Part of a small language model's weights.
Size: width 512, vocabulary 10389, 44.4M parameters.
Architecture: RMSNorm before each block, rotary positions, no biases in attention or MLP, untied embeddings, capped logits.
Training: a variant of Adam for these matrices, 11261 steps.
MLP neurons of a small language model. Each row is named by its layer, matrix (gate and up: input weights; down: output weights) and neuron, and shows model dimensions 384-447. Each number is 200 + 30 x the weight over its row's rms, rounded and kept within 0 to 999. A neuron's up and down rows have the sign that makes its largest values positive.
After each neuron's rows, "fires in" lists the words (lower case) most often at its 100 highest values on Wikipedia text that the model never trained on.

L2.gate1771,198,206,159,213,194,270,256,231,228,208,203,171,231,157,222,219,256,232,211,152,245,194,181,237,173,195,199,153,218,158,165,217,209,169,195,122,194,188,216,196,161,237,184,170,221,176,194,268,127,210,155,219,171,215,192,218,218,219,172,200,218,251,159,156
L2.up1771,190,194,206,276,163,242,230,260,254,210,164,234,248,129,236,193,213,175,221,181,204,225,201,155,229,201,165,204,200,232,179,199,158,224,192,196,163,169,165,218,245,192,305,207,223,225,144,178,216,166,247,214,241,191,184,208,206,199,211,196,148,181,181,232
L2.down1771,199,219,211,188,203,275,280,171,212,155,215,194,219,197,229,189,228,198,177,251,215,196,231,197,178,244,139,191,206,199,228,148,216,157,226,231,210,160,192,206,186,258,230,237,174,192,148,157,146,233,183,153,211,214,187,230,184,226,203,208,240,212,251,233
fires in: "the"

L2.gate14,176,190,201,209,223,212,221,219,210,229,208,179,226,200,205,162,182,188,127,234,222,231,243,210,172,234,177,191,156,227,197,202,192,158,198,153,190,237,175,246,230,216,202,203,173,184,147,228,192,179,196,259,240,210,188,244,184,263,205,158,188,187,189,187
L2.up14,220,200,174,218,252,240,178,231,193,204,205,203,226,152,185,206,231,240,229,148,247,260,176,135,197,189,174,224,138,186,284,225,216,207,218,244,181,169,219,148,203,210,163,197,243,198,167,192,225,172,208,179,217,192,172,174,206,177,225,198,201,243,163,197
L2.down14,229,211,211,170,177,285,219,185,201,177,142,162,195,163,175,133,195,264,204,188,243,154,178,199,198,196,252,221,149,177,223,204,181,173,215,243,192,145,220,161,203,252,208,210,177,201,167,200,243,201,195,161,162,196,193,215,226,208,202,193,234,293,239,218
fires in: "they", "she", "it", "he", "i", "only"

L2.gate116,216,203,186,201,222,235,239,188,160,200,203,161,173,184,251,253,241,178,193,202,192,230,220,179,203,187,212,139,205,192,179,151,195,202,220,225,174,267,208,192,168,244,192,217,215,211,203,233,216,227,199,179,217,190,185,164,195,175,220,190,175,220,205,192
L2.up116,239,217,190,219,254,177,200,206,208,187,192,187,180,232,201,232,163,241,158,145,168,201,225,218,150,185,182,175,162,139,134,164,202,194,217,189,209,205,151,194,223,214,120,182,195,204,205,219,194,256,197,176,162,206,211,232,227,196,216,205,215,218,193,170
L2.down116,208,201,139,238,201,172,158,193,238,198,176,245,204,213,165,233,186,202,197,185,172,151,217,304,203,188,202,209,192,193,217,213,205,222,203,176,177,178,248,168,184,252,231,114,230,228,215,212,185,202,209,243,173,230,188,248,194,210,250,244,163,225,208,231
fires in: "a", "the", "his", "her", "s", "their"

L2.gate780,128,176,195,141,163,130,183,136,145,188,208,161,140,199,209,224,177,239,186,166,229,191,175,264,207,270,219,158,157,135,188,193,163,221,220,225,166,240,158,196,241,163,257,218,226,176,205,240,227,188,231,214,244,220,203,193,205,231,218,164,231,205,171,151
L2.up780,193,201,204,232,204,182,214,187,229,234,186,199,170,152,173,199,196,229,241,236,193,197,186,219,170,166,206,149,225,178,164,251,208,213,215,192,188,229,177,241,228,299,209,176,218,166,169,230,192,238,194,249,177,140,219,195,196,167,226,208,183,220,121,205
L2.down780,137,164,151,196,233,168,177,202,154,162,222,201,125,183,197,222,149,209,162,177,219,165,221,215,202,243,180,153,147,163,162,122,230,188,187,207,226,159,216,164,199,144,226,258,249,167,213,176,270,191,231,231,215,224,211,213,164,217,224,172,188,218,221,160
fires in: "a", "several", "of", "an", "three"

L2.gate1891,202,204,184,245,199,211,142,245,216,223,231,203,230,159,72,211,184,187,179,268,205,213,241,160,166,216,218,154,229,206,208,182,170,206,208,195,252,242,149,212,195,198,173,270,252,214,194,141,205,189,204,214,203,184,219,213,233,248,222,265,179,276,235,190
L2.up1891,216,181,226,194,185,196,190,176,261,233,181,173,195,183,195,235,207,177,237,215,215,204,229,208,234,155,198,143,191,178,209,253,189,235,270,199,228,187,235,219,225,173,249,217,224,155,192,178,222,256,178,204,204,195,173,202,185,182,162,213,206,125,191,237
L2.down1891,191,161,229,157,260,179,226,176,246,257,253,265,184,203,179,183,179,207,175,179,173,187,174,233,233,176,223,194,151,179,198,247,244,220,216,226,209,127,216,224,185,225,236,228,314,244,196,179,203,243,242,218,167,177,240,200,195,202,182,230,196,179,183,211
fires in: "s", "two", "0", "town", "three", "four"

L2.gate1267,247,205,167,223,168,202,190,232,201,189,224,196,204,161,187,220,251,249,177,150,206,268,185,241,185,206,234,229,166,229,176,259,200,169,136,205,190,183,186,192,155,188,216,167,196,151,182,193,181,269,177,210,189,153,141,188,160,284,217,189,146,144,211,179
L2.up1267,134,202,181,187,171,236,185,194,196,179,231,220,233,208,243,176,209,190,126,215,235,224,222,177,196,189,187,253,196,222,154,176,179,197,240,219,170,191,163,210,244,225,221,264,208,244,186,225,208,210,209,195,272,198,213,193,188,212,200,167,221,188,234,232
L2.down1267,197,187,226,150,156,205,158,190,214,173,166,178,190,204,176,197,169,220,167,202,191,188,173,191,221,240,219,122,203,157,230,184,243,194,214,211,205,207,223,216,225,239,138,147,195,213,165,199,259,201,202,209,171,210,228,128,291,220,194,182,209,193,220,171
fires in: "as", "in", "can", "was", "is", "were"

L2.gate1814,157,211,175,191,178,244,221,144,135,190,208,165,189,162,178,171,176,242,172,233,258,225,236,222,208,205,183,168,205,160,184,146,209,261,187,175,233,235,244,170,155,183,151,223,179,193,160,203,194,191,117,229,267,189,190,143,211,201,182,213,202,213,165,150
L2.up1814,146,234,217,117,173,222,163,184,211,194,225,185,170,179,208,194,171,204,178,190,226,175,192,212,214,237,162,211,213,181,182,214,191,236,160,201,193,244,232,171,155,205,145,237,198,207,197,236,199,216,192,192,144,199,216,132,178,214,206,225,194,282,160,246
L2.down1814,189,230,231,204,247,160,183,204,204,182,278,228,181,198,228,179,194,158,222,174,114,152,176,185,226,160,190,235,170,206,186,239,189,173,167,190,173,193,137,206,230,190,198,190,200,195,205,210,211,206,187,218,81,210,224,194,183,219,184,225,204,240,179,216
fires in: "of", "at", "in", "on", "telephone"

L2.gate1453,192,185,223,203,214,197,182,215,178,144,241,174,141,198,236,209,204,204,167,195,186,228,191,174,189,202,234,222,174,175,178,143,151,147,152,218,175,237,183,174,194,224,210,222,167,162,195,189,219,212,192,198,228,207,222,223,151,212,202,196,219,201,220,201
L2.up1453,232,194,187,237,198,214,214,235,175,160,223,222,174,190,194,194,224,185,266,208,207,206,174,167,172,190,213,181,187,262,213,214,194,211,181,189,200,136,224,173,166,161,188,213,201,200,168,153,226,162,172,207,149,218,167,202,235,207,202,195,166,243,154,181
L2.down1453,169,200,229,176,206,208,279,217,242,198,192,244,187,189,186,237,213,201,168,152,166,239,215,153,183,230,186,233,197,243,181,172,283,180,206,242,233,175,219,219,179,181,197,175,185,212,182,242,210,194,158,167,180,223,216,222,252,197,190,202,210,221,172,179
fires in: "and", "or"

L2.gate1788,220,199,179,166,218,144,212,152,187,209,195,223,189,181,250,185,153,286,121,211,196,224,169,127,201,215,233,228,213,205,201,213,164,117,205,127,258,203,176,224,202,229,201,215,213,158,221,211,207,216,198,205,233,189,213,215,153,220,188,216,270,198,225,214
L2.up1788,184,236,177,217,231,196,210,219,191,112,195,191,203,198,218,148,215,174,178,171,216,159,217,152,217,185,196,202,231,195,190,174,244,191,182,182,133,186,200,187,203,159,182,242,227,237,219,230,261,270,132,191,139,210,189,243,169,216,176,239,165,199,200,192
L2.down1788,281,205,259,160,177,239,191,210,220,235,144,215,198,184,219,203,145,190,172,177,222,196,193,218,186,207,248,183,256,157,193,214,144,214,189,215,212,184,257,193,169,234,150,197,179,178,207,182,225,180,165,236,182,216,189,228,187,240,187,189,196,216,203,184
fires in: "as"

L2.gate470,187,182,192,221,226,203,158,188,214,146,217,198,179,234,238,207,233,247,161,207,173,269,188,166,230,219,225,188,166,191,198,140,171,128,217,181,180,196,139,162,206,223,179,168,190,179,212,180,178,189,157,243,237,221,208,146,201,191,218,155,271,184,257,196
L2.up470,171,183,198,252,221,238,225,194,241,171,224,197,178,157,257,197,197,185,196,172,210,204,234,182,161,233,238,246,229,209,183,165,192,222,229,215,197,198,181,145,148,188,170,223,220,231,204,191,182,203,215,162,155,252,192,217,187,175,256,216,244,195,237,177
L2.down470,237,195,199,129,236,197,166,217,181,247,285,231,229,167,198,160,211,151,217,172,198,227,201,203,236,162,228,172,233,158,194,253,215,196,173,156,185,200,289,194,215,236,200,180,242,232,203,221,259,203,198,220,187,168,175,209,204,234,263,168,180,195,135,174
fires in: "the", "a", "its", "it"

L2.gate204,204,172,203,197,208,212,188,214,195,164,216,182,210,244,190,249,220,210,181,214,219,164,189,152,163,158,181,188,240,190,201,181,182,167,124,197,213,205,183,182,149,217,203,206,218,171,209,195,196,227,142,219,220,194,158,232,175,211,211,190,209,175,231,205
L2.up204,199,167,203,149,233,185,200,255,154,224,214,198,261,184,172,243,195,247,210,175,252,245,132,192,179,178,239,221,192,220,160,180,223,187,168,226,186,215,234,146,179,216,181,234,212,141,222,186,206,206,198,228,170,141,161,168,204,215,208,225,176,210,207,230
L2.down204,181,184,203,155,160,240,220,236,160,166,225,227,196,201,140,211,213,181,207,177,216,209,243,207,228,237,207,205,230,240,213,162,191,217,195,282,201,184,180,181,215,214,164,210,172,205,230,202,239,175,177,225,199,194,209,185,215,219,120,180,228,213,169,193
fires in: "on", "v", "to", "at", "as", "in"

L4.gate1708,200,199,218,184,262,183,126,202,255,203,206,159,133,222,196,197,176,204,172,240,204,202,203,249,189,242,171,167,163,199,183,210,177,177,134,208,215,208,166,199,165,187,214,199,200,192,205,151,253,205,210,236,206,186,198,197,199,251,196,168,182,169,165,206
L4.up1708,175,142,200,174,238,205,147,229,213,205,200,168,244,234,192,260,228,210,194,160,279,234,186,205,156,194,198,185,163,206,261,185,141,175,214,141,239,163,188,206,236,190,161,181,253,209,205,207,176,160,214,243,205,229,218,193,248,209,247,175,179,177,218,191
L4.down1708,171,193,181,233,205,229,215,206,239,230,256,232,217,234,209,183,201,243,198,218,165,167,247,210,199,231,222,197,222,128,166,226,204,225,175,229,194,226,206,123,190,256,154,244,167,195,182,170,165,196,200,203,209,211,206,169,180,221,191,196,178,221,176,230
fires in: "and"

L4.gate1578,210,202,211,186,168,202,252,166,135,194,197,169,204,141,171,185,261,216,230,193,181,193,185,214,207,187,189,175,212,186,155,216,147,203,183,149,231,197,167,268,207,162,145,249,172,217,224,203,152,217,184,215,198,218,180,250,175,208,187,172,170,218,159,164
L4.up1578,231,187,187,181,198,276,185,193,186,181,169,197,155,151,178,144,226,163,205,226,190,198,188,203,175,234,195,195,226,180,212,214,218,203,207,158,191,187,211,199,196,145,220,243,189,199,250,147,199,208,228,220,168,230,209,239,233,245,242,162,139,223,229,191
L4.down1578,213,124,231,226,203,210,168,250,182,186,200,258,204,216,244,206,216,172,234,210,167,142,182,207,172,215,207,167,188,213,181,209,190,110,223,202,205,222,220,187,226,193,225,203,175,195,182,162,221,207,200,169,183,152,185,179,175,160,209,138,196,199,262,238
fires in: "has", "with", "had", "and", "having", "have"

L2.gate1855,205,202,242,209,258,211,221,203,188,188,197,195,230,166,198,224,186,194,232,238,163,218,220,208,196,208,234,255,176,206,166,172,189,214,173,187,181,263,229,258,220,188,199,166,230,156,162,185,203,247,204,198,238,203,180,209,235,182,185,183,219,151,238,229
L2.up1855,236,212,205,228,193,179,231,174,188,227,140,213,221,188,238,210,272,268,226,139,193,190,160,173,174,177,244,222,272,192,130,234,218,188,198,230,184,201,246,198,153,203,230,182,221,171,197,218,213,177,186,232,144,213,190,174,200,166,175,209,226,192,220,165
L2.down1855,177,159,168,146,204,189,187,192,161,205,242,190,193,166,183,176,165,146,179,210,176,244,254,223,210,198,191,202,175,174,237,221,205,218,192,238,220,180,222,208,250,206,194,210,179,171,226,201,194,227,151,180,193,171,146,198,225,212,229,179,215,221,184,256
fires in: "he", "they", "it", "as", "she", "its"

L2.gate98,222,149,209,212,146,172,274,227,190,243,184,183,211,177,208,180,218,231,263,193,222,238,219,211,218,154,194,166,227,205,125,215,162,176,198,210,171,219,148,179,206,214,147,206,153,177,201,214,228,149,208,219,234,200,139,212,183,208,237,175,185,181,189,223
L2.up98,215,200,224,229,233,198,188,160,164,217,207,175,200,242,225,215,146,193,156,218,223,214,215,194,217,197,240,191,181,207,133,132,218,147,170,251,219,220,188,190,181,192,212,237,170,194,203,224,178,232,168,213,199,191,238,265,200,197,226,189,204,187,183,211
L2.down98,238,180,200,195,250,247,162,177,224,170,184,245,225,225,164,217,123,228,131,235,211,134,205,240,135,203,181,208,196,222,178,240,253,158,188,230,195,186,178,155,171,234,178,194,228,200,201,219,172,212,196,216,179,167,246,244,191,221,171,223,159,215,210,206
fires in: "the", "his", "s", "later", "inner"

L2.gate1730,241,168,196,194,183,188,223,180,271,191,236,163,237,214,212,210,203,233,158,200,179,178,195,190,224,224,279,190,131,203,175,260,138,163,197,230,206,231,172,208,152,218,174,222,202,213,208,218,119,185,164,212,165,211,154,196,190,213,165,181,190,247,166,176
L2.up1730,195,191,219,223,217,162,164,262,217,240,234,216,274,239,158,190,220,246,172,160,157,212,233,219,218,127,228,213,198,238,194,209,211,199,191,213,190,224,176,208,194,206,170,185,236,168,215,208,184,168,250,176,223,179,213,194,179,184,200,204,185,136,190,174
L2.down1730,171,176,175,248,198,181,177,228,225,223,200,208,170,230,222,177,227,205,155,230,170,151,178,186,183,245,156,241,202,194,188,188,280,197,141,154,202,192,222,219,177,222,229,272,168,215,199,238,163,150,165,132,231,186,179,243,228,230,221,167,170,224,199,198
fires in: "the"

L4.gate1002,220,195,156,191,252,237,171,174,168,207,189,177,202,149,189,198,182,198,175,190,171,157,218,213,240,246,237,190,232,171,207,148,200,204,185,204,191,178,191,155,183,177,214,194,269,148,207,173,197,187,228,220,192,248,186,216,223,221,224,153,181,200,183,207
L4.up1002,264,161,185,188,219,229,180,224,189,259,244,107,216,188,167,194,193,202,173,163,220,217,189,203,177,249,208,129,237,190,205,151,188,200,159,239,229,160,200,168,128,168,213,197,230,183,206,179,219,117,193,265,146,195,179,218,196,201,237,233,209,268,165,222
L4.down1002,192,178,210,241,159,147,192,152,242,297,150,235,251,205,197,210,175,222,225,179,182,155,205,145,172,221,251,192,204,196,180,197,178,212,163,198,227,243,241,148,186,217,221,160,172,178,220,232,222,187,173,187,152,208,156,218,221,222,181,160,226,209,208,184
fires in: "and"

L2.gate1755,173,197,214,178,179,222,195,253,218,221,233,222,192,160,178,218,210,218,170,190,244,250,126,250,203,156,216,146,211,162,153,205,197,166,169,142,178,237,162,183,193,259,216,141,220,161,190,229,149,216,196,273,217,185,135,229,202,231,158,201,190,191,176,213
L2.up1755,212,173,190,199,178,215,245,227,194,173,163,245,221,227,199,187,192,218,198,175,203,180,228,213,175,199,211,252,287,189,199,233,222,197,217,222,221,173,220,225,145,156,244,169,140,257,197,211,180,192,188,215,230,221,160,174,209,227,222,174,253,238,241,225
L2.down1755,183,236,225,192,200,174,199,189,205,209,230,231,172,188,179,231,237,172,177,217,186,253,191,246,225,243,223,147,172,179,196,211,195,244,221,195,218,216,166,209,238,216,167,254,201,157,184,213,226,166,183,202,211,209,224,164,257,208,145,182,205,143,232,279
fires in: "north", "east", "south", "west", "city"

L2.gate1348,180,221,182,191,175,212,166,244,211,204,176,207,184,196,214,223,192,226,207,210,198,203,265,193,213,228,218,204,181,192,155,219,150,207,185,230,192,205,188,201,223,189,181,173,203,193,204,183,191,214,189,208,221,136,201,223,186,235,257,167,224,187,226,210
L2.up1348,184,240,222,222,220,245,215,167,121,194,185,185,167,146,224,168,199,175,168,162,189,169,154,204,171,185,236,210,245,199,197,229,238,183,236,212,205,200,185,196,122,201,164,201,179,152,215,234,241,194,210,234,182,178,149,194,209,176,198,227,213,217,201,225
L2.down1348,221,202,184,155,170,191,175,183,230,224,214,196,191,170,236,126,183,219,198,255,209,235,242,189,133,240,247,190,217,189,224,187,165,196,157,221,146,208,156,142,203,116,225,200,215,174,182,139,190,252,177,181,205,203,231,224,177,208,238,117,244,209,193,174
fires in: "he", "album", "incumbent"

L2.gate117,182,175,158,191,194,222,209,187,171,243,188,207,231,220,249,222,216,212,210,250,173,240,137,215,254,230,221,200,190,167,183,217,169,169,178,201,203,198,197,175,200,222,230,173,180,209,201,211,158,217,241,226,214,206,167,245,178,211,201,184,198,151,232,187
L2.up117,260,233,174,236,176,200,227,210,253,192,208,200,186,204,195,140,238,198,189,212,235,212,249,150,152,208,181,201,202,178,190,169,198,234,143,224,183,212,229,186,246,131,182,248,201,209,198,191,186,186,188,219,155,244,227,192,214,200,210,235,191,186,213,177
L2.down117,196,230,156,167,156,236,136,196,202,260,133,233,203,202,149,203,131,208,199,212,200,181,196,252,180,204,184,202,212,185,240,181,188,152,215,204,242,209,183,195,177,229,242,185,158,230,121,173,189,155,178,211,190,193,177,205,209,195,235,196,211,197,214,205
fires in: "and", "they"

L2.gate1603,200,187,185,187,169,261,126,204,173,162,225,179,178,143,115,168,179,256,201,203,210,194,218,207,232,220,156,176,222,183,203,246,181,239,214,151,195,181,137,176,169,242,175,198,206,186,172,234,146,180,158,233,242,169,230,144,235,238,198,198,207,240,191,169
L2.up1603,218,171,221,157,176,196,210,260,168,215,201,249,239,185,212,223,187,272,197,185,206,176,176,164,168,178,211,207,219,174,190,271,208,159,189,255,217,242,166,179,221,238,169,227,194,179,225,215,205,157,163,225,230,192,192,202,166,144,254,229,216,217,223,188
L2.down1603,213,209,198,234,157,212,146,191,207,167,210,258,214,178,189,214,187,196,189,224,194,162,186,153,196,197,200,183,220,191,221,204,185,195,189,212,219,230,225,179,179,208,177,250,237,188,206,186,185,183,202,239,191,188,187,137,208,242,255,234,183,258,236,190
fires in: "until", "when", "over", "in", "on", "what"

L4.gate1657,186,150,213,239,184,241,236,185,221,182,238,231,217,194,199,218,214,229,191,176,165,217,203,213,200,217,211,178,198,179,239,216,209,212,185,226,209,185,228,195,201,207,250,161,255,191,134,169,176,182,190,218,172,207,183,195,199,215,208,206,207,237,201,207
L4.up1657,225,181,198,227,223,213,209,193,175,152,259,189,144,171,145,186,175,239,171,224,240,188,239,255,184,212,219,193,261,180,219,181,200,280,194,134,253,247,242,177,161,175,214,190,226,206,230,167,180,210,227,193,154,195,214,217,181,158,243,162,193,217,141,232
L4.down1657,206,209,249,190,144,195,220,189,156,212,171,227,276,209,199,184,151,179,220,219,148,190,216,183,195,181,185,154,172,206,232,158,183,216,200,210,198,168,195,185,155,173,179,238,185,202,260,173,230,173,207,242,222,177,182,164,177,248,211,200,181,229,194,173
fires in: "to", "and", "then"

L4.gate50,248,216,176,240,185,170,184,202,179,183,209,168,179,154,210,213,189,289,208,186,224,211,201,169,176,194,180,198,233,190,192,176,184,178,175,184,243,205,235,159,209,165,163,173,219,181,167,156,148,143,229,189,207,184,166,197,187,236,213,189,196,214,183,185
L4.up50,201,217,272,166,215,201,135,161,175,177,228,160,226,137,210,226,160,222,211,230,226,185,174,168,170,190,207,221,221,200,105,157,185,153,179,152,207,200,176,203,224,190,243,208,245,244,226,206,228,172,205,184,230,228,182,237,152,224,241,195,191,181,220,228
L4.down50,224,171,200,213,263,183,185,200,219,191,157,177,204,233,257,248,181,259,208,197,219,196,176,229,230,175,222,206,271,253,251,193,169,207,211,188,242,225,205,166,217,234,140,212,176,178,188,215,196,221,226,217,159,159,174,182,213,216,189,203,221,179,243,197
fires in: "when", "as", "he", "until", "so"

L4.gate1412,152,210,203,192,227,187,250,189,197,203,195,192,160,149,213,221,206,229,167,204,235,265,189,240,234,212,272,223,168,157,148,187,151,179,177,234,216,175,215,207,218,234,187,241,200,158,138,171,177,193,175,198,205,197,181,210,185,204,174,210,200,241,163,299
L4.up1412,213,179,253,168,203,227,152,227,197,205,193,180,207,183,167,172,175,174,164,170,177,185,227,228,188,212,223,187,133,172,147,211,191,204,195,188,225,182,251,195,223,158,217,221,238,213,148,202,179,145,205,238,221,205,234,191,257,198,206,255,202,213,184,260
L4.down1412,219,156,218,183,182,210,181,196,171,203,187,227,172,169,205,164,214,194,183,200,149,201,187,178,215,172,217,190,209,231,232,226,179,205,174,138,244,185,157,189,181,215,224,192,197,212,198,224,228,180,241,213,202,208,170,201,224,167,183,218,209,169,213,152
fires in: "she", "to", "they", "he", "is"

L4.gate1080,122,254,175,200,175,222,205,180,165,203,190,202,166,223,170,157,160,205,246,199,221,212,206,244,186,211,199,178,177,182,202,196,169,219,176,183,220,192,163,199,207,216,151,145,206,126,136,179,135,224,234,204,175,222,200,236,201,216,247,178,180,237,220,183
L4.up1080,184,201,232,241,133,205,218,219,191,204,252,221,246,206,214,194,219,143,259,171,135,162,190,252,201,243,202,259,194,260,227,227,184,173,141,202,186,166,222,239,175,231,207,187,194,176,112,201,190,245,210,267,261,231,202,187,214,119,214,221,154,225,234,176
L4.down1080,219,236,174,182,255,200,200,206,214,157,178,180,193,177,221,171,201,229,155,232,190,244,169,216,205,185,256,279,133,156,154,216,237,206,186,262,158,244,182,191,218,207,175,226,143,182,215,196,152,195,218,196,196,260,257,192,234,235,230,171,266,201,165,207
fires in: "he", "wife", "father", "mother", "husband", "grandfather"

L2.gate1392,190,212,240,253,179,199,193,206,240,210,224,204,193,247,158,233,174,139,196,194,228,175,198,217,244,186,240,125,234,165,189,243,178,257,216,128,219,166,159,229,213,168,241,189,241,205,179,279,186,203,190,221,164,228,203,223,193,180,197,208,210,209,168,174
L2.up1392,226,200,240,188,126,164,167,209,240,182,173,87,182,192,219,193,197,202,198,189,197,195,201,265,163,206,191,177,210,201,212,216,178,206,172,197,225,170,218,142,257,227,213,217,166,177,154,221,207,221,133,212,178,219,177,203,209,225,156,183,199,164,219,215
L2.down1392,215,271,208,227,183,207,217,233,223,187,248,242,165,181,165,197,208,208,229,240,187,132,174,212,214,152,191,213,168,222,173,213,215,196,169,282,239,186,213,203,171,171,173,165,172,231,211,138,246,176,220,181,204,236,189,211,232,198,228,218,161,243,230,209
fires in: "a", "first", "death", "name", "draw", "final"

L2.gate1270,236,168,247,204,206,222,240,261,211,187,226,195,207,183,196,217,207,231,151,189,178,252,186,208,195,89,221,211,257,190,196,247,178,214,212,165,227,155,125,225,241,217,166,181,204,222,157,200,161,157,223,160,225,152,158,208,250,174,247,198,232,146,199,182
L2.up1270,230,165,251,188,201,179,153,215,188,188,207,203,233,176,204,179,169,181,144,223,145,221,135,220,191,194,230,215,210,247,201,214,251,170,131,204,151,167,183,208,168,195,186,181,174,206,214,186,153,222,227,195,177,171,167,246,187,151,204,247,168,191,191,202
L2.down1270,231,155,207,195,209,237,169,198,258,192,195,218,214,174,217,236,180,240,220,199,201,190,166,234,210,198,200,220,212,201,181,214,196,209,162,178,175,185,180,221,171,208,205,205,151,209,225,189,179,171,200,221,208,225,220,221,250,222,177,202,200,198,190,221
fires in: "as", "by", "which", "on", "charge"

L4.gate383,150,184,230,200,223,203,163,208,158,167,210,201,217,193,177,180,153,153,221,183,198,197,168,221,223,210,243,161,214,208,215,189,217,214,204,182,215,187,166,226,190,240,256,213,205,216,152,191,204,147,205,220,175,140,213,156,206,331,220,276,220,225,239,217
L4.up383,227,234,195,164,234,195,141,201,216,256,201,201,223,189,217,233,194,208,169,185,217,154,214,201,139,219,214,223,215,172,218,213,196,178,214,166,172,158,254,144,169,149,237,173,160,216,181,234,191,158,222,166,193,200,231,223,221,140,211,147,202,266,230,242
L4.down383,202,137,197,220,218,205,218,210,180,194,182,205,185,215,215,173,230,227,265,197,182,184,200,208,224,215,225,163,197,210,134,200,163,261,217,223,185,207,131,213,205,255,183,252,233,159,223,208,256,233,204,213,199,156,204,177,261,240,198,245,230,184,145,208
fires in: "as", "to", "aged", "put", "over", "left"

L4.gate1531,276,248,213,196,226,165,218,167,195,168,212,194,210,184,188,206,211,241,157,227,201,176,237,221,207,201,197,171,190,222,215,191,152,165,228,200,229,222,175,230,225,236,250,157,194,198,236,171,159,196,159,225,246,158,165,197,190,193,139,267,242,227,227,233
L4.up1531,205,219,245,182,193,166,174,221,179,203,215,212,161,207,194,184,213,256,157,195,191,135,201,175,160,229,159,159,227,141,229,165,209,132,172,250,213,204,201,200,187,235,216,193,234,184,221,175,212,236,212,191,197,178,241,207,199,237,199,209,229,203,236,209
L4.down1531,218,214,261,176,230,196,176,169,228,234,215,206,213,166,201,159,252,205,215,200,154,169,187,167,204,270,234,180,208,218,199,218,129,203,144,192,173,168,249,173,186,187,206,231,222,211,236,178,210,209,183,245,149,211,222,223,147,224,208,222,177,229,169,147
fires in: "as"

L2.gate198,251,184,201,172,187,177,200,163,200,168,220,214,174,162,169,211,154,202,138,260,196,198,170,224,198,167,214,152,192,217,172,221,176,147,193,202,177,183,166,161,178,237,200,136,196,230,177,215,186,178,169,250,228,261,186,197,210,198,165,166,248,201,147,218
L2.up198,230,242,200,152,244,230,141,195,157,192,172,243,206,245,187,220,202,196,97,195,215,151,159,211,195,176,221,158,199,192,222,208,207,181,152,196,223,184,269,191,174,202,198,180,229,220,187,211,206,179,219,232,230,191,232,219,176,207,180,144,213,139,225,190
L2.down198,188,233,211,181,199,209,154,180,172,199,176,215,212,247,266,205,234,182,220,201,207,121,212,211,186,190,199,195,204,176,209,201,169,244,153,221,212,190,243,197,203,205,175,200,177,220,200,187,221,176,186,225,191,223,220,205,177,171,185,198,158,129,199,163
fires in: "south", "east", "raf", "north", "eastman"

L2.gate354,179,169,206,231,234,171,186,232,194,196,171,217,215,171,173,233,186,192,155,235,220,238,152,213,233,149,195,204,172,211,142,267,161,186,176,215,209,243,135,222,207,241,202,155,233,189,165,204,174,181,204,233,209,180,200,216,244,195,167,241,125,192,163,215
L2.up354,276,236,248,212,214,219,242,156,184,149,233,189,200,185,149,183,251,187,209,206,212,191,200,167,222,153,209,245,164,211,204,247,166,250,255,272,201,268,217,265,223,194,180,242,153,223,191,219,151,219,179,195,178,225,198,126,214,165,207,179,194,190,194,198
L2.down354,188,160,166,248,227,192,239,176,234,249,140,220,227,210,199,213,156,186,193,187,206,187,191,179,196,189,198,202,197,211,186,273,209,187,161,166,240,202,191,263,180,195,214,213,205,218,185,186,168,177,203,203,205,233,189,204,235,188,185,217,162,236,201,134
fires in: "the", "this", "time", "that"

L4.gate922,153,192,179,189,267,198,187,186,213,192,168,229,217,207,165,220,194,204,197,205,232,172,249,209,144,206,182,174,206,190,212,182,198,221,171,169,197,199,210,242,153,245,254,180,185,150,151,188,195,241,162,218,201,183,186,185,180,186,229,201,227,300,213,204
L4.up922,196,189,211,165,214,157,165,210,177,201,199,178,222,172,226,224,177,232,192,216,236,222,250,223,152,288,219,203,127,171,216,226,197,203,163,206,207,220,222,239,172,197,230,261,141,175,223,163,178,189,225,196,200,184,231,163,210,168,239,202,247,224,188,183
L4.down922,249,181,181,221,196,232,204,156,243,196,217,222,243,210,267,225,238,241,178,220,164,207,216,211,243,183,195,189,163,240,173,222,177,267,187,193,234,217,204,199,218,177,191,199,226,190,169,186,149,173,185,224,245,244,206,184,204,219,165,184,179,140,191,182
fires in: "for", "on", "over", "v"